From a checkpoint of a small transformer trained on Wikipedia: width 224.
MLP neurons of a small language model. Each row is named by its layer, matrix (up: input weights; down: output weights) and neuron, and shows model dimensions 64-159. Each number is 50 + 10 x the weight over its row's rms, rounded and kept within 0 to 99.
After each neuron's rows, "fires in" lists the words (lower case) most often at its 100 highest values on Wikipedia text that the model never trained on. A number after a token or word is its count.

L7.up86:42 60 49 36 48 38 40 37 57 56 40 52 44 47 57 46 39 56 31 48 30 53 56 57 29 62 50 60 47 57 73 35 59 59 44 36 46 65 37 47 45 75 43 47 44 52 72 46 50 63 42 56 48 38 44 43 42 67 48 33 32 58 68 49 47 59 35 54 49 59 49 53 56 60 43 49 57 65 59 44 37 47 63 43 51 59 44 34 57 67 37 48 47 52 59 50
L7.down86:71 37 49 48 59 58 55 67 39 25 65 47 35 48 48 35 47 40 56 68 66 43 38 59 39 53 44 62 46 50 43 62 62 53 50 41 59 47 63 50 54 42 34 54 51 52 50 45 63 51 50 42 49 59 60 61 44 52 30 43 63 60 42 50 55 51 59 63 51 42 55 44 43 63 42 43 38 65 48 54 70 37 47 40 55 59 59 57 29 42 50 40 52 43 38 66
fires in: "000" 20, "of" 12, "azerbaijani" 7, "00" 6, "iraqi" 5, "30" 4

L3.up165:65 47 44 39 60 47 43 62 52 59 45 42 66 41 54 39 38 42 53 51 48 48 39 62 50 35 55 47 41 54 51 38 57 64 15 43 47 38 70 56 47 55 41 60 37 57 53 45 58 68 45 61 51 39 66 49 50 52 49 45 45 30 39 51 51 63 44 61 55 57 49 46 40 44 53 45 43 45 54 64 51 31 30 48 57 50 56 56 37 52 50 30 51 59 51 48
L3.down165:47 65 39 37 61 63 41 60 50 46 47 42 67 59 28 38 33 60 53 49 57 66 46 69 40 50 53 48 46 42 67 52 66 64 54 49 37 61 59 45 47 42 44 35 60 53 49 48 50 56 38 64 74 64 55 73 54 55 58 46 43 45 53 35 33 53 48 45 38 45 55 38 56 34 44 37 50 42 47 45 45 39 49 46 43 72 51 43 54 47 37 60 40 65 38 62
fires in: "to" 69, "outside" 9, "against" 5, "attended" 5

L3.up288:62 61 56 31 51 50 46 56 53 50 43 44 39 51 41 55 30 53 38 42 41 44 54 40 33 52 57 56 60 61 62 25 66 43 62 53 68 46 52 37 52 62 54 62 53 46 65 32 66 46 43 54 53 46 56 39 41 63 43 16 44 57 57 53 72 50 46 51 51 55 51 50 59 65 49 55 44 33 60 50 37 37 39 52 47 52 61 54 47 68 44 58 50 67 50 66
L3.down288:75 52 51 34 43 64 57 44 46 42 45 57 58 31 52 55 62 58 48 47 61 45 53 49 54 35 34 57 45 33 55 50 61 56 30 69 56 41 47 50 58 56 57 51 56 53 39 42 43 47 60 52 35 47 55 55 52 48 52 58 55 50 38 40 54 56 45 48 37 50 51 50 37 44 57 46 50 50 53 55 40 51 40 42 47 67 51 67 48 56 50 52 53 42 56 50
fires in: "international" 17, "of" 16, "court" 13, "popular" 9, "television" 9, "business" 6

L5.up87:46 36 48 65 66 39 30 22 55 44 57 41 56 50 62 64 47 61 56 42 58 48 56 64 51 47 49 51 43 66 76 53 47 61 56 43 59 57 46 37 44 61 48 49 48 51 61 42 59 64 39 34 57 44 58 52 56 43 61 49 52 41 53 38 53 48 38 42 44 46 56 59 44 37 41 52 46 34 42 54 46 46 40 51 54 52 32 39 53 49 33 56 50 60 41 57
L5.down87:40 45 55 32 47 54 44 61 61 51 51 45 39 31 42 33 59 42 53 54 62 26 44 41 45 51 63 65 51 27 54 61 66 51 38 70 62 70 62 52 61 53 26 46 48 55 53 40 32 48 62 67 41 34 57 53 65 43 60 32 36 47 37 36 40 48 52 41 53 53 50 43 51 60 54 37 34 43 49 58 28 70 53 30 52 51 43 45 40 43 59 60 65 46 46 54
fires in: "not" 47, "never" 7, "remained" 7, "solar" 5

L3.up113:55 48 41 50 69 51 57 44 44 58 59 45 62 44 51 35 45 34 41 48 59 46 54 60 44 39 62 61 47 53 39 35 42 49 23 42 50 48 58 49 45 49 41 59 31 55 47 37 54 52 57 51 56 58 64 40 51 45 47 52 49 53 48 52 48 43 64 28 33 64 52 48 56 53 57 46 38 44 42 44 52 53 41 61 60 56 41 56 36 51 54 48 48 39 32 50
L3.down113:50 37 51 57 51 58 43 58 28 52 65 60 53 64 65 60 37 40 43 65 53 45 24 49 60 43 46 56 64 29 51 44 62 51 43 38 37 48 74 51 23 65 51 48 42 44 53 61 46 55 52 53 63 41 44 53 53 48 50 64 75 62 43 40 45 59 54 64 61 53 53 31 59 43 54 50 52 76 45 40 43 55 48 39 46 53 51 49 48 49 57 40 47 55 33 33
fires in: "for" 16, "won" 15, "against" 11, "winner" 6, "helped" 4, "winning" 4

L11.up214:42 60 53 43 50 40 42 40 59 51 57 27 48 62 41 34 57 44 47 20 61 45 45 51 53 36 46 56 74 48 52 36 55 61 53 50 49 37 48 53 50 55 38 52 45 59 72 55 59 62 54 56 53 49 42 50 54 49 49 36 38 45 61 43 55 38 63 48 40 39 60 65 51 42 42 41 59 46 31 65 53 51 43 46 44 51 50 55 34 50 54 32 62 53 46 39
L11.down214:48 53 46 39 68 47 46 56 57 44 56 50 56 53 44 48 61 68 59 55 45 57 42 49 45 54 52 54 26 48 54 55 51 48 50 68 50 44 43 48 37 57 50 60 44 53 53 40 28 51 62 74 37 43 52 37 51 64 50 65 57 70 50 51 69 51 40 60 40 47 49 53 54 54 46 57 58 56 52 50 47 57 51 60 45 26 56 53 53 53 45 58 45 37 50 53
fires in: "his" 24, "s" 11, "father" 7, "her" 4, "lost" 4

L12.up190:52 55 57 58 76 57 60 36 73 19 56 62 54 47 38 54 46 43 41 51 62 48 56 68 31 53 47 45 54 42 48 54 55 52 40 47 60 63 62 44 61 48 53 45 37 40 53 51 62 42 64 51 46 33 64 49 57 54 43 40 62 39 49 54 66 54 40 67 49 42 52 58 60 40 57 48 45 41 60 51 39 42 32 55 44 50 46 56 39 43 41 33 36 61 48 63
L12.down190:44 63 45 41 56 52 40 38 60 46 44 45 55 38 46 38 31 60 58 55 45 69 54 57 67 46 68 56 49 32 51 60 36 42 46 50 44 47 59 51 42 42 49 61 51 43 43 60 36 60 49 68 54 42 54 46 48 47 63 53 57 53 41 33 54 48 29 60 63 45 46 48 48 63 54 23 65 60 37 53 64 48 47 55 32 43 42 44 52 45 50 44 45 63 72 25
fires in: "of" 46, "all" 10, "various" 7, "variety" 4, "billion" 4

L3.up420:52 45 39 46 60 56 67 56 60 57 46 50 43 64 53 42 59 56 67 36 49 47 66 48 58 58 44 62 54 50 40 42 51 69 50 48 54 62 27 35 50 67 60 55 63 50 57 65 53 70 45 49 52 29 64 65 50 54 55 33 45 58 43 69 54 39 52 54 47 41 36 48 50 48 71 56 60 53 46 46 33 57 43 36 50 37 47 50 45 72 50 41 42 47 36 63
L3.down420:49 61 59 48 53 50 33 43 39 42 53 56 39 38 36 57 51 45 64 55 47 38 51 56 53 70 42 52 46 34 46 62 52 49 61 43 57 44 43 72 41 41 47 53 59 64 45 64 40 46 59 47 61 45 46 48 61 60 58 51 48 65 24 41 44 48 50 60 55 38 60 35 48 79 49 54 49 59 48 50 58 40 60 54 40 59 52 51 49 65 53 53 60 39 48 55
fires in: "european" 19, "african" 13, "great" 7, "microbiologist" 5, "historical" 4, "agricultural" 4

L13.up272:65 64 45 38 47 34 54 47 36 34 65 49 68 52 57 29 63 39 48 48 46 56 61 63 43 53 38 60 35 62 43 49 54 48 47 45 53 60 38 45 37 52 46 66 39 65 66 41 54 57 44 63 41 54 68 35 38 20 51 47 64 62 52 52 37 55 40 65 52 58 59 63 36 44 38 59 60 35 58 45 42 44 55 52 43 61 55 31 37 71 36 44 48 60 37 56
L13.down272:60 50 29 47 54 52 38 49 54 56 70 63 54 58 53 50 43 53 46 49 51 52 64 48 64 55 55 50 45 53 54 55 52 63 54 45 31 54 38 66 56 62 73 42 44 42 71 48 72 55 56 39 49 46 60 43 45 53 48 46 51 49 38 56 41 43 57 60 58 26 58 40 64 62 65 48 56 53 57 61 47 48 57 49 57 50 58 35 54 59 49 51 39 53 36 28
fires in: "the" 69, "s" 12, "their" 5, "its" 4

L13.up241:60 66 45 45 51 76 59 60 55 26 60 41 59 59 44 58 45 45 71 60 58 57 62 45 60 54 45 51 76 56 53 62 62 59 48 66 40 51 48 35 65 48 40 54 47 63 52 45 71 55 52 57 50 51 52 52 48 32 48 58 75 61 46 38 56 47 47 69 53 67 68 51 59 43 55 46 29 42 48 46 51 53 49 51 58 37 28 41 53 58 50 44 43 56 62 63
L13.down241:62 47 46 46 49 52 44 45 30 49 49 57 59 59 34 65 45 54 62 60 54 69 53 69 42 60 40 42 51 70 55 32 49 61 36 44 26 58 49 31 54 48 50 83 58 41 53 46 47 42 55 51 34 37 35 51 57 39 62 42 41 51 49 55 58 56 38 53 44 58 38 58 27 36 43 58 52 61 56 51 49 46 46 39 43 42 47 47 57 46 48 58 49 51 49 60
fires in: "at" 41, "about" 5, "located" 4, "with" 4

L13.up119:60 53 40 48 63 59 33 55 57 39 36 51 63 39 51 42 54 42 58 34 40 54 58 61 39 50 44 55 56 46 52 42 48 68 41 70 48 39 69 66 39 48 43 31 60 42 62 29 67 68 47 46 56 62 44 53 45 43 46 58 45 51 28 52 65 57 22 67 58 52 57 54 69 63 53 43 43 45 45 50 44 43 48 46 60 28 47 39 46 55 31 49 53 47 49 62
L13.down119:51 57 39 55 56 67 59 41 58 53 51 61 36 64 52 62 58 47 60 50 39 40 53 49 54 48 48 35 45 47 52 60 70 45 55 34 57 59 63 58 71 46 51 45 55 68 37 44 45 43 65 48 51 42 38 42 40 57 48 63 59 38 61 43 20 42 60 44 63 58 55 57 39 39 55 54 50 50 52 52 60 39 46 58 53 59 68 48 72 43 39 52 57 47 52 36
fires in: "her" 41, "it" 22, "him" 13, "them" 8, "himself" 4

L6.up86:60 50 38 53 53 45 59 54 47 48 54 37 52 63 59 39 32 38 53 58 46 53 44 63 63 62 61 41 40 48 58 44 41 51 57 54 54 45 45 38 58 57 41 58 45 39 72 60 75 48 59 46 53 56 41 59 34 35 68 37 55 40 42 65 47 37 50 44 49 57 44 49 70 30 58 35 57 49 49 41 36 50 45 38 57 53 42 46 55 75 42 60 52 68 43 51
L6.down86:61 56 54 47 46 53 44 63 35 48 41 53 49 61 62 49 55 50 44 45 64 48 36 51 72 84 39 47 65 51 51 60 55 40 39 25 39 47 53 45 46 46 43 37 37 45 41 61 39 36 49 55 42 50 53 59 45 28 61 61 39 41 26 51 56 60 63 51 25 48 48 47 63 61 46 43 69 55 51 43 42 41 45 35 62 28 72 46 59 47 60 47 46 43 41 57
fires in: "by" 42, "at" 20

L13.up86:69 40 28 60 62 40 37 45 46 48 48 36 35 37 55 61 67 63 41 49 52 42 59 49 65 62 57 49 51 59 66 41 41 53 46 61 62 61 42 32 65 40 40 55 58 45 40 56 69 48 50 33 34 40 45 55 51 38 54 45 58 51 51 61 60 31 47 64 51 40 65 41 61 51 44 58 68 40 46 63 38 57 46 40 56 51 52 57 44 47 39 40 27 44 55 57
L13.down86:39 49 48 37 68 59 51 45 44 70 51 42 42 42 59 68 84 49 53 55 58 76 36 53 31 57 49 43 75 41 49 44 51 55 27 51 64 43 54 59 49 40 47 74 50 39 59 58 26 41 48 55 47 48 38 50 43 42 54 50 45 42 52 52 38 53 46 65 47 46 53 45 51 47 75 50 43 49 43 64 46 58 49 54 50 53 47 45 39 76 52 39 48 66 42 54
fires in: "a" 42, "further" 6, "anti" 5

L7.up178:47 57 60 51 49 52 32 41 50 45 69 41 44 57 49 33 64 37 42 36 33 38 52 51 35 48 52 47 46 66 67 46 63 62 50 55 59 44 54 52 43 59 46 53 51 54 70 47 60 67 59 39 35 60 59 56 48 55 55 59 37 45 64 63 51 48 35 56 43 49 70 58 57 56 47 50 67 56 54 53 52 63 53 46 55 54 45 25 39 64 54 50 68 56 46 47
L7.down178:49 52 66 53 52 41 42 43 41 42 62 52 47 63 34 29 54 53 61 48 49 41 68 51 31 49 54 52 48 60 57 59 50 59 52 62 63 50 50 59 36 58 37 51 51 52 50 59 58 53 70 61 41 56 41 47 29 48 46 48 52 31 41 70 67 51 58 60 49 56 56 50 60 24 56 35 53 65 45 61 58 32 40 58 42 68 54 36 53 64 63 44 62 44 43 41
fires in: "s" 45, "his" 33, "her" 17

L7.up238:41 53 46 66 58 41 41 48 50 39 48 37 54 37 45 37 49 56 40 35 38 31 43 55 37 78 57 55 48 41 51 41 65 56 46 45 40 54 42 52 51 56 52 35 47 53 50 43 57 57 38 68 37 34 63 53 48 52 62 45 45 50 54 46 46 49 60 47 57 63 39 58 68 44 45 43 62 30 52 45 38 55 42 43 56 31 40 43 39 50 41 53 56 51 47 60
L7.down238:49 62 54 43 48 48 45 60 58 45 58 50 65 61 32 32 40 59 40 54 45 48 53 59 41 44 66 54 47 55 55 54 55 50 43 47 31 56 37 45 61 44 30 45 58 55 56 55 41 47 62 52 40 51 72 56 57 60 53 32 52 45 41 40 48 60 61 48 52 67 53 29 43 58 66 51 48 52 40 46 48 70 51 58 49 38 46 55 43 38 63 44 77 42 72 62
fires in: "to" 97

L6.up239:55 40 36 54 57 46 48 39 59 34 56 50 46 60 50 36 58 55 39 53 43 50 60 56 29 55 59 43 58 62 41 55 62 49 43 46 61 34 39 47 52 55 40 63 33 46 43 49 51 70 49 36 71 60 29 49 36 53 46 47 49 44 46 63 55 49 57 35 41 58 47 49 44 55 56 32 46 53 61 49 51 68 60 43 58 61 56 35 49 45 53 37 46 55 44 40
L6.down239:47 47 62 60 56 36 56 49 22 59 53 52 20 57 47 60 56 50 43 52 43 74 36 40 48 50 48 30 47 56 35 67 57 47 48 54 76 49 56 52 54 33 46 47 32 43 59 31 44 35 63 42 50 50 48 55 59 51 46 54 52 51 44 39 58 53 54 55 39 49 56 51 52 48 45 54 39 64 45 47 55 43 72 55 54 36 60 59 42 54 61 41 59 46 41 42
fires in: "championships" 25, "metres" 8, "finals" 7, "systems" 7, "designs" 6, "schools" 6

L7.up157:67 45 64 58 58 38 41 52 43 34 58 44 56 44 53 41 45 40 46 60 55 50 51 54 57 55 42 48 72 56 45 35 57 42 47 56 59 55 28 26 56 51 31 57 42 64 54 48 55 49 64 48 58 43 62 50 47 52 44 31 63 48 65 38 50 61 47 36 54 46 52 60 55 43 43 60 44 54 54 62 45 67 49 54 46 66 63 53 36 63 60 44 52 59 42 69
L7.down157:33 37 75 67 57 43 52 51 48 39 56 44 37 55 67 42 64 45 56 55 51 38 43 43 58 43 55 54 51 45 36 49 56 39 32 57 54 38 54 45 45 33 41 67 70 59 62 31 47 65 64 54 47 49 48 52 42 38 41 62 43 57 57 63 50 42 55 47 66 59 58 57 38 56 60 60 56 53 35 54 60 61 57 44 42 50 62 54 58 40 51 48 61 52 52 34
fires in: "of" 55, "ten" 6

L6.up351:51 38 49 59 60 48 42 43 38 33 63 54 39 51 59 42 52 47 40 51 51 42 49 78 39 63 48 60 50 53 39 39 48 55 44 40 39 50 28 46 36 60 44 58 22 54 63 45 61 62 59 37 62 51 47 40 41 49 50 39 50 52 76 52 55 51 58 47 35 65 74 59 55 51 43 59 50 55 51 51 38 58 51 50 44 60 57 38 49 73 48 54 31 65 49 59
L6.down351:55 58 66 35 51 51 46 40 48 46 60 57 48 46 61 50 51 66 61 46 64 52 52 70 47 34 49 43 49 45 43 48 47 38 51 53 47 44 57 50 52 70 48 53 43 47 60 55 71 39 61 48 41 69 51 47 52 38 55 51 62 39 35 49 58 51 50 60 52 62 55 61 55 51 35 59 39 50 39 51 48 59 63 61 29 41 42 51 37 46 64 40 38 46 46 41
fires in: "the" 91

L10.up170:46 50 65 44 62 49 49 32 47 57 52 39 53 48 47 40 48 57 23 42 53 47 71 53 59 53 55 40 69 42 57 55 61 48 53 56 48 63 59 35 33 50 46 57 59 60 42 51 68 62 53 48 81 41 50 40 59 38 52 37 37 57 64 60 43 50 57 45 41 70 48 62 54 48 52 32 63 45 47 50 50 47 55 41 55 59 46 51 39 66 48 25 40 49 50 50
L10.down170:52 40 57 38 42 55 41 48 37 50 49 49 52 35 57 54 49 54 56 43 69 52 55 65 39 43 55 52 47 29 36 43 53 56 42 55 55 55 63 40 34 28 61 45 61 37 50 62 35 71 52 50 49 41 73 43 42 34 50 58 56 62 59 37 66 41 36 62 57 56 62 55 57 39 44 54 42 49 42 76 52 47 48 44 55 53 54 49 61 63 36 53 52 41 48 45
fires in: "in" 42, "of" 19, "on" 12

L7.up235:80 49 40 54 68 54 60 55 59 54 41 17 53 45 31 50 66 30 58 39 53 37 58 72 45 50 29 46 58 46 55 45 45 45 47 39 55 50 52 56 60 45 51 57 56 49 57 53 51 56 45 52 72 53 56 41 44 47 62 44 51 40 43 49 58 39 35 54 64 37 57 52 64 47 47 40 62 50 76 47 50 64 45 42 61 41 48 51 54 51 18 30 58 58 50 52
L7.down235:58 61 44 61 49 24 52 55 52 43 44 56 41 59 43 27 60 56 53 58 43 42 73 45 58 58 57 36 51 66 67 46 52 56 54 53 57 34 57 76 54 42 51 51 49 58 65 40 58 37 49 44 39 40 55 43 50 59 56 70 49 37 48 32 48 52 54 47 60 44 51 43 48 45 55 63 46 49 49 50 56 54 42 52 69 56 52 60 56 55 47 51 44 54 50 49
fires in: "a" 34, "in" 15, "an" 14, "march" 4

L12.up271:43 38 40 41 48 44 34 48 40 56 62 53 45 48 45 64 49 54 55 54 46 49 51 51 38 57 56 43 47 37 56 39 56 44 49 39 56 64 47 54 57 75 48 36 45 57 40 41 77 56 55 49 47 54 49 42 48 31 50 61 58 41 37 41 64 52 26 58 47 69 56 41 42 52 55 62 61 61 59 62 65 42 39 40 44 51 47 64 76 54 56 52 53 55 59 49
L12.down271:34 37 42 63 45 43 68 59 49 52 48 49 42 44 51 48 63 61 61 55 59 60 30 47 50 59 50 38 39 55 36 46 57 44 39 62 41 50 58 52 28 59 60 52 38 65 57 52 41 67 52 46 46 61 60 54 59 64 44 41 44 31 49 53 63 39 51 40 49 53 68 40 53 59 53 43 48 43 44 47 42 49 48 50 60 51 53 37 45 59 43 45 74 50 38 40
fires in: "was" 42, "appointed" 5, "remained" 4

L9.up443:62 48 41 51 54 59 47 37 37 18 64 44 48 61 60 52 48 62 60 45 53 58 58 43 42 44 56 45 55 53 66 56 62 56 46 61 45 50 30 49 32 55 58 63 50 37 74 39 52 65 48 46 55 44 58 59 33 44 35 40 57 45 69 49 63 49 35 60 50 56 68 58 53 53 44 43 55 52 50 50 63 61 38 41 41 62 52 39 54 73 32 30 63 69 43 32
L9.down443:62 44 46 48 54 36 36 68 55 65 45 51 55 62 39 36 39 53 37 29 51 44 44 40 47 58 39 47 40 53 38 43 52 63 45 43 52 51 56 54 53 54 52 56 45 67 63 48 50 48 42 42 62 47 60 37 55 55 47 55 58 61 43 46 41 58 65 45 63 47 55 60 66 51 60 51 50 40 60 49 48 48 60 51 46 51 55 46 46 48 29 69 39 59 54 44
fires in: "s" 19, "in" 16, "for" 13, "at" 9, "its" 7, "on" 6

L9.up392:64 63 58 46 43 42 63 51 52 50 56 77 52 59 52 43 59 42 49 37 47 43 49 56 48 36 52 36 37 72 53 53 42 78 45 15 56 56 42 56 66 40 57 46 48 46 66 47 37 36 48 33 32 51 40 49 48 65 54 42 56 47 45 53 32 41 48 58 45 45 65 47 57 50 61 57 59 34 55 42 59 51 47 42 65 34 49 41 64 55 52 35 42 40 65 53
L9.down392:72 34 49 42 62 62 55 51 35 53 53 71 35 46 60 53 39 50 34 43 39 56 58 47 71 27 39 53 35 40 41 42 39 30 47 51 38 47 38 40 63 46 53 43 53 61 38 40 72 40 44 43 49 48 52 58 55 56 53 36 47 51 45 59 60 56 67 50 39 79 56 49 66 45 44 58 60 49 55 57 55 37 50 52 72 60 33 42 53 41 56 41 53 54 71 45
fires in: "which" 19, "career" 18, "who" 8, "time" 7, "that" 5

L11.up196:51 50 60 49 51 45 71 41 51 60 54 65 36 56 60 49 47 42 53 46 33 42 59 56 44 45 44 39 39 64 62 39 55 44 44 44 56 59 46 49 47 50 51 51 45 55 42 33 45 40 38 52 70 53 47 33 42 46 47 60 65 43 38 52 51 49 38 50 58 53 70 51 65 34 61 57 47 45 62 68 46 46 52 36 47 49 55 36 54 59 38 32 53 78 48 43
L11.down196:35 31 53 72 49 46 67 36 35 49 42 61 66 57 53 32 47 42 52 53 48 43 60 63 58 53 34 42 46 48 46 44 65 58 49 47 58 55 51 31 44 73 47 36 56 56 54 47 66 54 45 53 42 43 50 46 37 38 39 50 28 35 45 56 50 48 61 45 50 59 41 45 53 30 51 52 56 46 60 63 52 57 44 40 41 59 57 21 58 37 57 62 62 46 36 49
fires in: "the" 46, "and" 11, "made" 7

L3.up440:62 62 20 60 58 41 39 56 57 44 44 50 46 59 53 51 42 33 60 53 61 53 46 57 50 48 56 56 45 66 41 39 46 64 51 39 51 51 69 45 54 60 32 64 40 45 79 41 47 52 31 50 57 54 42 51 49 50 59 57 62 34 44 40 33 44 56 50 58 57 51 41 66 43 42 39 58 42 55 55 45 59 58 40 38 38 46 44 57 64 56 53 58 50 58 46
L3.down440:52 54 44 42 59 63 53 62 49 52 49 57 40 46 52 49 29 57 49 60 65 50 52 41 50 52 55 36 61 45 56 54 63 49 44 56 43 45 61 42 52 56 74 43 61 39 59 56 51 56 37 47 61 39 64 60 32 47 40 45 65 46 45 37 37 54 52 44 34 56 40 50 60 38 40 41 54 54 33 45 68 39 55 49 45 51 42 45 62 45 50 56 36 45 61 49
fires in: "at" 27, "athens" 8, "atlético" 4, "atlas" 4, "ferencváros" 4, "born" 4